{"num_hidden_layers": 11, "hidden_size": 512, "num_attention_heads": 4, "num_key_value_heads": 1, "head_dim": 128, "intermediate_size": 2048, "vocab_size": 34077, "hidden_act": "swiglu", "norm": "layernorm", "norm_place": "pre", "norm_eps": 1e-05, "positions": "rope", "rope_theta": 32700.0, "rope_fraction": 1.0, "qk_norm": false, "attn_scale": 0.0884, "bias": "none", "tie_word_embeddings": false, "parallel_block": false, "init": "trunc", "init_std_qkv": 0.044, "init_std_o": 0.0, "init_std_up": 0.044, "init_std_down": 0.0, "optimizer": "muon", "learning_rate": 0.00112, "lr_mult_qkv": 0.7, "lr_mult_down": 3.0, "beta1": 0.95, "lr_head": 0.0142, "max_grad_norm": 0.5, "warmup_steps": 200, "schedule": "wsd", "decay_fraction": 0.817, "decay_shape": "linear", "final_lr_fraction": 0.0, "batch_tokens": 65536, "max_seq_len": 512, "doc_mask": true, "train_tokens": 583300000, "max_steps": 8901, "dataset": "wikipedia_en"}
MLP neurons of a small language model. Each row is named by its layer, matrix (gate and up: input weights) and neuron, and shows model dimensions 80-175. Each number is 500 + 50 x the weight over its row's rms, rounded and kept within 0 to 999. Numbers have three digits each. A neuron's up and down rows have the sign that makes its largest values positive.
After each neuron's rows, "fires in" lists the words (lower case) most often at its 100 highest values on Wikipedia text that the model never trained on.

L8.gate1038:478499385508518471468500450523533477572508448486453596446565465487554490530477532504490474439474466549531507342519445636491406437528428485506539501498480584474509513457511413533512525475521456514451505484514531440514478427608452342445522493520486480585573425413470510412424464513547462492
L8.up1038:598486486501490565512486502458559445541444425501466533496594541500481496407574555448497445501439560547526480555463513442492524591557509505541527509584454443440516553446470526402504515512542454556538494511429512478514529498493561526500590524501475642510457475510406488506539512501515494591
fires in: "of", "to", "until", "by", "in", "the"

L4.gate377:586471506527615459492563403538471554478495453381454567456462536447511521521565412451598544600419465455574522541433465492475511448417434507564531459542463502449509522553567560464527511488581563506494473493456510531559480591554489455469510449511492576500606394465472499506574496490450507571
L4.up377:547497486521555520439557562409528484514498533508472509421525607534526454465435450529444539568530407543416461497532577466439509528494459541500527534484535565440553500414456558468442521441539519521512518529499465477485428502499503400538441448531469534555468550472512597534442523519496521503
fires in: "that", "state", "an"

L8.gate627:485481555591455493487553377459465489537545511458434620608422530461572503479409495486484488472465501542500436542553518488443506502465381548479440615439488516532541588518523525488461521504485494500537509519523530504554540517531578578494504497542479561481468410586452571423446545492413534527
L8.up627:523443527496416526499462556444445489404524490450494497466501655474518531458530468583426547556530461523533464554572402419483496491512475436475511513653546487512484577520438536489451517471531502431554493456580599507482565519539488444560453551489479520551493469502527461547383635448493420495
fires in: "that", "0", "first", "this"

L8.gate2:552481540445495535499537614483593500459552522496540520525477558555567545558518487471498544510503511522461546423506514432470520474449530551473503465454510476566532557481540447498558550468522542464477442540514527500496467565514484462425470419503451549580569422414533539548511515462566500553
L8.up2:410500527402466472566459461537528485547465490595477526484414460511472481474432536442447527492417572523464477512420514512429583602501500481490387423474516426524387464535379490500547541541520403542485476528424482500393463484477446456523467541482469431509510516469521467497543519466485494546
fires in: "in", "from", "into", "held", "on"

L8.gate1574:484503525419416533334450581515447553617544484422518535452551500499542451430540482521516502459533462477450501510486515547568516524475487559429443670473580543490431431504532583414514604555549601649491542446351509489497545525547356442470520535554479525551428555461479562505559504536500545559
L8.up1574:512431556476488418474450561500521415516494520534549389541521475452552472486554489459474470513535508579560542463499484595549452405440500534441508517436520529413510483493575519454565613523628591565498508414431531558455539454540420511502535502568525475525442526490482571498550554495474528584
fires in: "to", "in", "at", "into"

L4.gate1913:419528495554535457594542574464587495622456541440523534491437558507559421536495470450472481538406492487472585485409476465480513445480539546571438400505505493407459550441503394477459545449539457438450496436478412597561505517468530517536411602597513505503498495549511479531532580539503523487
L4.up1913:575472533459534451498422426469480581584441481509496520474514524555527537546499441584598597500512486557493518529566613503382471570488524469393494519483424415517462470462415512545530396472547439574467505501514459490456418473490457593515476517475491509465437526464442511588501482467531473531
fires in: "on", "19", "at", "in", "12"

L4.gate952:616630556466502544421399521504436479546501487568536574446498462452565511495511400498489503571480419497550451522549483418578450503507441491499501511446492487434457513451524537562385483489500426505418431529376528468471539540601491529542386560489527451488497411510449441516525462589529525533
L4.up952:470572530509504503413428495551402520511499456526447463491510565565470542505503457533410504451503432471531509521489526538547412449452502559489421535498504462475498517495451513446516529535448619541436526531532508524532385474473500494382500511545468500501623663554473550562509461512510490534
fires in: "for", "during", "in", "on", "at", "of"

L4.gate1454:620546445519483509512534538455480509551511434641516474495469426492480483477489493554484575543375461559482481441453432516628524476356500630449478628523536375488422526530579553514449557555583543491463507485472557514535540568461543500455463565495565445575567551547515393538467477470478455457
L4.up1454:492516437460466554447492508477482450549429497464566606440425504555530564437501498550469456492502418468624405517420481603526532449483385510522528501436494484589504443449542482667543552549455523557493440481518502428510479521463422426448469501521436493525555450561551522575564405452510527449
fires in: "on", "said", "stated", "reported", "that", "saying"

L4.gate1269:480609448532571521452549512523498444541485500530483498532498476442552533566512428433481526431439490385452547617532483482523577460463417525468435596529486508384512462528496489504476543476446473434515551454407487544518533486540518511420481467544446487567469601499483444530560562582527558498
L4.up1269:464432447528514479585508538373461543510455582505566500576469510438482550624553423459551471509512540555439475529507525421544538484406515518487436443525489497435521501400643485516493568440474463515522530482558461585471447525456376504430544522525400578545606516506445511592480506496443456517
fires in: "of", "in", "new", "at"

L4.gate781:570503408488499390432562466550572479516462435507467482552493499371412439607541475448531594572468522499468408531498419509531480580469452518508495507522508458551519474398448468524516497472563479489499565502547490567459542547523474515564502530557541491438535531487545535413518536526440451502
L4.up781:563464467477500428505515414506468431559515471457548482496497524547543522598442530470617491488523478513528510488495415393426474506549517530545590495581557561485517462457580420556549527489481440467517557566503459570427417471522497500516531466441457511530571567517460497462517464519533470514
fires in: "when", "at", "in", "like", "people", "by"

L4.gate660:461499427571513470468432442550513552490548498489468580474498438438501472480433422526485468450513599541451452422525487599405447482493574485483528534543593503503465468521429540433501520487458497538502369611461462451462525447609640488483551510485566394490542531587521616462498466525477406456
L4.up660:507437474532454500471392474522466486562450477429481458504525501498521535530520482504454531436542484510578503523592583535501592526579455572514550528501467359520516435482581575479492540480620486524505526480463472575450447429550410488496546469500494504554429539606551483617545559452501461501
fires in: "of", "to", "de", "at", "january"

L8.gate1959:469467452534512466403495512592617473526521434478548549554453460474531477473518537505457487485408555530448381527481466602587470574435468500518484535492522463461458479560547519491471567606492482477437563453458528544490496582540480405534414551553572473577490387519451536492446562529565519544
L8.up1959:640523484450466503440414447535477484477523505478515519459396516554466521573502438474552484533493480535458512439561465471472580555509511504492355585526510552473601458515508512544601475550483560501586542398430517520552467498479415520418507515555499503508461638503457581554491493536546545528
fires in: "on", "in", "only"